MLP neurons of a small language model. Each row is named by its layer, matrix (up: input weights) and neuron, and shows model dimensions 112-367. Each number is 128 + 24 x the weight over its row's rms, rounded and kept within 0 to 255. Numbers have three digits each.
Before each neuron's rows, "fires after" lists the tokens most often just before its 100 highest values on Wikipedia text that the model never trained on; "fires on" lists the tokens most often at its 100 highest values on Wikipedia text that the model never trained on.

fires after: ",", ";", " to"
fires on: " Formats", " which", " served", " where", " and"
L3.up1270:160132143123106139163106087148145036128123121108137139140097154126135128101122131163101116122074088087109129160158120134169105069129140119144160129151093127113150171100156084122131117126127139137128132133136137128137116075140104139125112152123125124112150164117133161103149140127151134090066155154158146156135147182129132099117089120127166080123079149104142144149070095136112116150134115110096135162129148129142118121137122117133125141125079117137140150114111123155130129126145145115141135143118062148142149130105121141137122120136115089109101129171102156148103123193110120104135096128114098113162144144120094185119151174113100158089123115111104134104148171090179120137133106145107112107154124106140075179138150133116125141134122099116126134161142085124132109139131129

fires after: " of", "'", " ", " (", ",", " the"
fires on: " the", "s", " and", "or"
L8.up1264:158093149092087108128144125138103095156120149141097168107128111119092134124134128130104121107113100111185129100147123133116107131128157099153153085154162168146164111181169111108140111161154133156134162094095108095129097125100164116133085105160144090160204146112140103096135132173154131178149119139126121111143133111088157136125157155166148124104111134106130123121165146144150123125123161175113105151139106138134151113126074130095095122150146115135124112125145153168122112104131123129094115138137136118136114127174146120086106144174151137123176150155134141131114178099182087105107154150156111103121112099119124112121116149129143134137126161120127131104194133102146105127147122097152171119102112116158087122111134141138128140156127129090137168107141177095165096134117139

fires after: " |", "ed", "°32′", "n", ";"
fires on: " \"", " by", " Mc", " at", " @"
L2.up288:077110167138107148126148142107149110133115138131075135084102166097158126162120144116141086120125153112154126134132110145117131162125122115169134146115146096119132160121201113106164130147087168095138124162126143135158145126141121111103158129134108125066137135096143085134178121153162142123111138098112120094129140146120096144101118106144120109134116135098099107075118152140104133133147088123121099162136146140106136163143092127135127136116205068128157137116108128106166110141097116127133135126123091086104109121162159131101107124151120157134133107140136134103180116173179132122163121172119111101076136125143129147074103125138161148097142097155141077108107112142137131110114136149162152116104127107147150149119140114119141123091159124071121131100100173125104111162140085

fires after: "."
fires on: " It", " In", " All", " A", " Due", " For"
L3.up961:113128143160142142145206176145101137135143130123137144159114124143129125140091165136141118131168145121151102131120152133110130132157077103109096094169142109100165163085163149123044137160122136149111116080148158129083135129172165127131122112103132180143142144139127152131125138100146128134095104086137089132135130134128091148110143106135109115077122108135139099129142160155139117096096140119161135121123149153121150140115135138156105075082106116147116141139145113172132088139140158122081088147145146140112153169114105129118136167187151185123143116087123123116137133105160110137108139118103100132084151152131156081107084188162141143119094096138106134117089123116176134112157094121163111125118142091104113149119146053125116133144103125137133129104136088083105111122106111

fires after: " Al", " al", " de", " La", "Al", " De"
fires on: "-", "C", "p", "con", " An"
L5.up1203:091133135163152157167143083135099170166116167138105115115093160127149123099172118096096148146148122099133158124086141112141146072125149100140138158138146087175147116133122114126134117125143131173109092160132116131093136136142152143135141154161153139109123124132109098104175156130131139183094104134142074101094118098133124112083100085108092125136107130108130108149120123136117139108156137084108162137089097153161103111152132093115163124129158098125121115122126144144166154145142124145122126130126161104169152128131157133088143109174144147129109158142133132147152082120125170124137095105133095127133121121147140139128158140148150121186144105166140088089166110112171129111127106118109148101121125144154093079104107106147167143075136077098099103134116139109111081140132147

fires after: " the", " and", " of", " The", " St"
fires on: " A", " To", " He", " In", " later", " Go"
L2.up110:174129173150088112133046125140109139122139117090066146093107049122116137122138144135138152162093153125090095121087131155159152170101142178131119120126098119135128111132179129131120094149141149135099185133153136144150148135106115116147126168138115175129107099164101162128137214154165105153122130120146184151130113113148126148121140135130143106091157111127140116124134124126156145143130135133114111128128139168090107119138115097111136117171133155151168145129123154131161133115140134101116135088101125153150149139095152121149128128102147140134098129098070115154191081141115124178131123141099112124142084117149125153150101109148108128101172149120141109129134181086106128170094135137115147132160124134120138076128122150131139102110135167151078158082133157143094114123129157

fires after: ","
fires on: " but", " with", " and", ";", " as"
L5.up802:139153113182120159121093144120115146132157146158122149103067127122121133152125166117126102107133089162114138125131186147142146131101090137141122124129137120110157098116107090185136164094154114159129111135137122098161094122101097143096147113107104143115108145106104197078141131139136147148125103129125120123085136164102108124157142116116084099109116126164108122167146099100114087124102114111064197158129128077083124135099085141142141145080194123092099128146145094134100111094123135123141183167113072143126106129120083146115103138106138091126119121105129127116116134149119107136142174129114122148123163129144169130097102074091173132143126166134130105105126147097141114113151147095111152135110104115115117189105167091130116115137123129059143117150130117130103140121137113

fires after: " as", " |", "s", " the"
fires on: " well", " 800", " 200", " 400", " income"
L4.up1034:096112091127105094141122143124154140175131150104127126088104135137137121126134136092164146084092151131105205105114161122136147168126123181126121115132113082152161193129124143142106140140127126099106142146139083093132162127151143132151119124129128105135119150090119119121095091154129175117136065137136093127168147118146067138149137116105113115154132151094168131138119158097109141108093146140128069167152118122126099163118115100109118160128150151142136141129117126138120097147122151128151108136107102087143125154111127093121117157070118142126111138152120115120179093168151099095131151132111128081096088145126165101142144126180125152194127147125094113156142125113144133133130146085120157124131133090134112122102155118123148113130155119118093124187072155128111122131152115

fires after: " the", " |", " The", " of", " in"
fires on: " "
L8.up182:134132144123137107115113144130125154105074196129120070148087103168108172103205142131106088120139099164120149111072146133139121087112140148153188139129134135126110154143155151118102126146139130120096172150143145162175129119134147090104122107148150078132093127125127089096150139116158132129123137110079139122109179100133100154181145145103117137079084119113128169132118118166124128113125114146112146118135145097088145105094162120093125127129124136169149128109182150149160109143108100159104090125144167116088117153103130124109113123116159123128155144129153071142125109112085149146155173121111149134132138133152111123161105213097133113151143086110109147120150137153113110143126125118150106131133142132132122088134129116137104120140147148119101113162113119156143136135154148

fires after: " |", " Votes"
fires on: " |", " L", " Votes", "\n", " GF", " PF"
L4.up1272:113097114133127157123112124142136103149139108140102133124110139119138114099154115149175152139112161063113100161145092082157142098135118144148114127165132183155118124113142133119130110163161106132131140127127129138151134120150141171145116129090135062121132124107160135134122117108149126100146116132137148102137125115128136135148160105164130125133121139157114142185070089119111128132109080147135098130142141123129151159194138131126119124102142155117120136157099140129099143130106144112155135135078166139127158128134090157107114158127172119136130126089091142082124119131120169102106095110046153074135136143107139111139129145137127114162163163126087115125176149152164111135129114126136174118124113135148126129134099096147109149119118183118124152145129119131082120131117099

fires after: " |"
fires on: " |", " 0", " ", " 2"
L5.up799:090083149123131135162111088118127130118122133121145140134135150114094144101136122128100142099092098089091125142136157102178137181127116099126111085114138119123168144147113135076099105148104153126134184095110161130160130119164126125129141132149127128143123114127107114152106164123107061120134109127123142107164117156139162146119116112129126081088140133133127183179121137124153095172147143175100120146112155128142111091157118121156135106063155144137171134135134093146128135166119161103085159110080128120144131119117135143171155144090067139143117133100158140123104147110091092140117133148101119111152133117136102121122150153099122084097138147128155105120092112118193147103140129120165113113128147141107124101151136156120140155136157090114102145125185166099167153129131108

fires after: ",", ";", "Career"
fires on: " which", " ("
L3.up52:097107150102133167144143112156121144120093096117154122147136098106163125145127146097125151107120167071090095087128128153152150172101108092120098103124160122103141161111134150106138138143128132132119149136121143121130144115123103149112101123148150146173146077114113143153106092130108106111148095149103106121136097158145181125105137143145139111120135117102124197137162089134163099167093148126135151103114101143169126065146139130075119092145143068118131140119138106172110122077125146142105086163086121207112110113131144174132096113103086155133097145139143148102141105145096115166176116129151123149139122125158101117138144147129134141129162106168125117148140113152129148178129115158117120107145103105151143141127136146132125077096151103087143119141118146167124145126145170

fires after: " ", ":", " hold"
fires on: " |", "\n"
L8.up49:137103096141135142167126136113136156165138135143125160124127092121142174091131112159124115107091103098101134187109096170092139077161110159115122125104146148130073131122201124110172107124128145177132138078129124115142139133165109135125131156175122122116086117110172113135135113140082165111139097115109123161117151129107138173146094097111127131107192181128156183142101143150139140157157164099150114114153129168151159112173093140166145101100125113097143127105181153128158136052135116129148129170129148144176142152125192107128147139118079177164101168133125137119172127136137130154158093152136121118139099109116123164139088104130100149131156112140177136139127109145128124153125096106121155133150157113167104102135143106116103145167127149137135152127097158160132101116141125

fires after: "\n"
fires on: "\"", ",", "A", "C", "D", "T"
L2.up584:117132130131158169132082126155176118122160125169124123101085090128133125138110113115134104136107141071168137159154117107134099139144145157140093151137111119134169152098188134095153166137135166184098157108123154106134166120127110174147105135185110149145143126156152141112164104126130111123128185143134083137120128113191093104140128143122124100104105117171098104133161127083123102124128124116167145105141130113105094127111130110158097135113137140171124134123119145135117124102092108139163138113135130175102138158106125149125138124116133103108128118089105115072124162128142107093101151116132079136138130145154177136158087138137137131126070096161116106136179109113120147112150112137141164178147109213093120124120140143109153147113120131114116116088128111106114138110140137

fires after: " his", " al", " her", " et", "-", " their"
fires on: " father", "s", " own", " brother", " husband", "."
L4.up536:114136133160101106090151085138144128168095197158162120142103079086138115147110109123173087113141135106112106143139139151181109148115106146153186118147123154119123123143142138125133155112145123128123121183118109170126138098161161081069153139128133152135137144133122111104173117081162126111089131114116123135144161168155090140157144137108150101157146158133124101122104115149112091102131122149108109099106138113135115125139113150146103137112142114138128126163112138087125165170133101112143140134116162180162112155142141144092125143157097133097146121115116141141105122133135131148154112194124091127134117150105154180157113140161126107123163149111154100073156149095114183135124137126133107116104163139156098123145130131129151102127152210109105145143127159149136151153137148

fires after: "'", "-"
fires on: "s", "t", "ve"
L3.up1236:113162141157142072139171099083103115140099128126115117137127134137152145137084132106130123161111140089104101105117159119153130114132119147121130112094129111126142129147131120121177150151118127133142138093135095107166099070111137152147131137039139088138127148148136137178165135096090143121116088125098143129157121129099135134121122153132086149111096112142156075132130087106102160115138080096127147128133125118139167117131150160100147169136137130127143146128095108127077166122133108079172111148154110166112132142096110138112139157076112122121153144170153120111132118129145138101124138089106122092117141124136131139124119123157130115113107168105098159117130098155142168086151125139161101149158110118149109124091128110108178162110129122145124127147179153151134154109099089

fires after: "\n", "'"
fires on: " ", ",", "|", "|---|"
L8.up683:147131174136090132123138135129130123099150101114129115155098099134091113120169107145159133113125105155168104120144129140099125183120119133173129125090111134135143096112123127153139121173107141091080130113125119100126104141154091164116144133140128130105157079131147140130169082116111115116100113144109138096149136142155142106136146129137134115124097143133101115143093126132169129111163146142151125169132117110099134117129131143071140195090158125135109103121106131102149095166161125193103144131132142166124112165123130097100169141096133139176158132099159085126119133114108119141138113096130137153141110124131164104144114131082124124110131135144143075117153163108173089174141126148106157157116160158115174122098137146156067101142130132167183162132130150129103137172138172

fires after: " as", "5"
fires on: " a", " part", "th"
L5.up1139:128125081096063159149153129151130141130112130140096156145140116116114160101141131077128136138126143117137169116097115072120170144115134077154124109145136141128143160146120120136116153151202142117146090124120165089087153106111092103138114117108125120193095125108147142136165124112129098184157088099103130142109117133104113137102172158109125098128119137080109129118070128124130090122128139144131136152122100138093112152091189139112147127153145105121151137145118126160146129115122177136096159139118090119133116128114098147126135100142143088141115108113120125113127173142122108108140155150108081093176120087152098097154127094161106143110170110123124139114156132145081117165103132175084144100138166114130101136144140138129157127090136187104150144125143151178119134103161139

fires after: "\n", " ", "-", ","
fires on: "-", " -", " •", " and"
L2.up449:094144198131090118104113097147147105144142104136163154123085133098138148156134099091148094134129085143147125112165144154132129110121122110123102131221111116098115132108142142130102134096140118152128122143136112096145122131137152101164134154131137139131129085154150117083145100107121152138125144119125126145138141144124106132175116161093127183111084096159134092134158142090116108096154143120164138135145137062145150131105144145126124137103094141156120092115112150125131126094117143154134118127147120122121143159084111094135118145127133140065132113146170117149163067129119127108085141182109091114108128149118199120097119127145117177103155120118104104111142135107091158107176107122129140119112122119116123142085131132144133120130147137119157191112121151144158122094126153

fires after: " Jr", " Vol", ".", " No", " al", " Sr"
fires on: ".", " ex"
L3.up3:133129117112119155079135105148113116132153116127157131098107125123112145130166123125135088129193087122106145102124113147095114139123099127143102151132145130103153119151135132108117129080136109052158141088118149103081128117156085144122122114124138150121136121104120121053096122118117133135118109166109146113151120122128145099141113110146113147146120127134121107087125129152170120118147123120193069114090095115126147112125103119140117148094105093170102137108120148115155135168110131094070117085120106138154129140135104094159095090131121100127119124132097110145122141129122120114164150119081143103134130149183150148121160167123134123106112104144118151125136095129108150109117122130109133111116152133144141077146150144162154157119158097092106157166131127101090127133113160

fires after: " United", " |", ".", " the", "|", " S"
fires on: " States", "S", " US", " @", "."
L3.up1338:124141082141123129156100104105096163122114109113139088136130125134115124128162113119119124102115139170149138125104152123116086124146136086131103132140102146142070093116143156084105184144123043116145121108114122110113119105146150084143137122135129120158081134112111146143101079086124124106104136185170163149139149096126103124134119119148139108118169121139137147143104147153119126130099139151114125166154123084130132136150125122116138145138140129152124124162105110079151128140133099144131127111110173101094115092139147148111128116163145145145116138139147070101134144151118130139175149114141116150109124119147127134136108152091145159129116110153125129105139139147116109127136129150118169118106069078165104109114130084129113107121117163170133158095146139138121165126121122

fires after: " |", " %", " Votes", " L", " Pts"
fires on: " |", " %"
L5.up1124:136110120116136116095164151111145129135147109111144104116135113124103104118110139106210120111112133099088150179102111115137152129128149129144143136118109138133113131094191133106123147128117123158123130146116145137144134122122110094136255150116123118157154095116145144115132166164096151101140149104088144156153112112120171069105136117131104121089106132122111123176094104135148153137127124130081119146154127115128174109153124123130121098144093123146090128109122150106136121133120134081144150125127129130109093095167136171142098107137199185156136108093144147135125147173167144102121078120099100157137137179129097119133119099120120152121096117161123134148103130140149152114158124104116158129132144119148109117145141113140134110131094135144101158145133127119090125128115149

fires after: "\n", "==", "==="
fires on: "==", ".", " life", "==="
L2.up1172:177108139159119088136156154145143103144144132122146155102086086151123070130119144140118083142169129098141117130173108098151115124149114114119106088098098149136112129101149118103124120107083121125138117149119155151131152077091134083123100127087069145124147134142129123102175155132146111081089119088125133097168090121140127149115124157128107114046137171068138129093118149131136127134140117103170099100088144141118135141121137106145090122084125133139139119125156121070128106154127103128123093112137138158142124119138164111097161146125141105144123141149087068171077144115121149149117123093140129106114088134158141133134150140129132141139129090113126149115156110118125170144156170097137146156157111160078113131132109104128104178110155171118115153115111101121149141114127137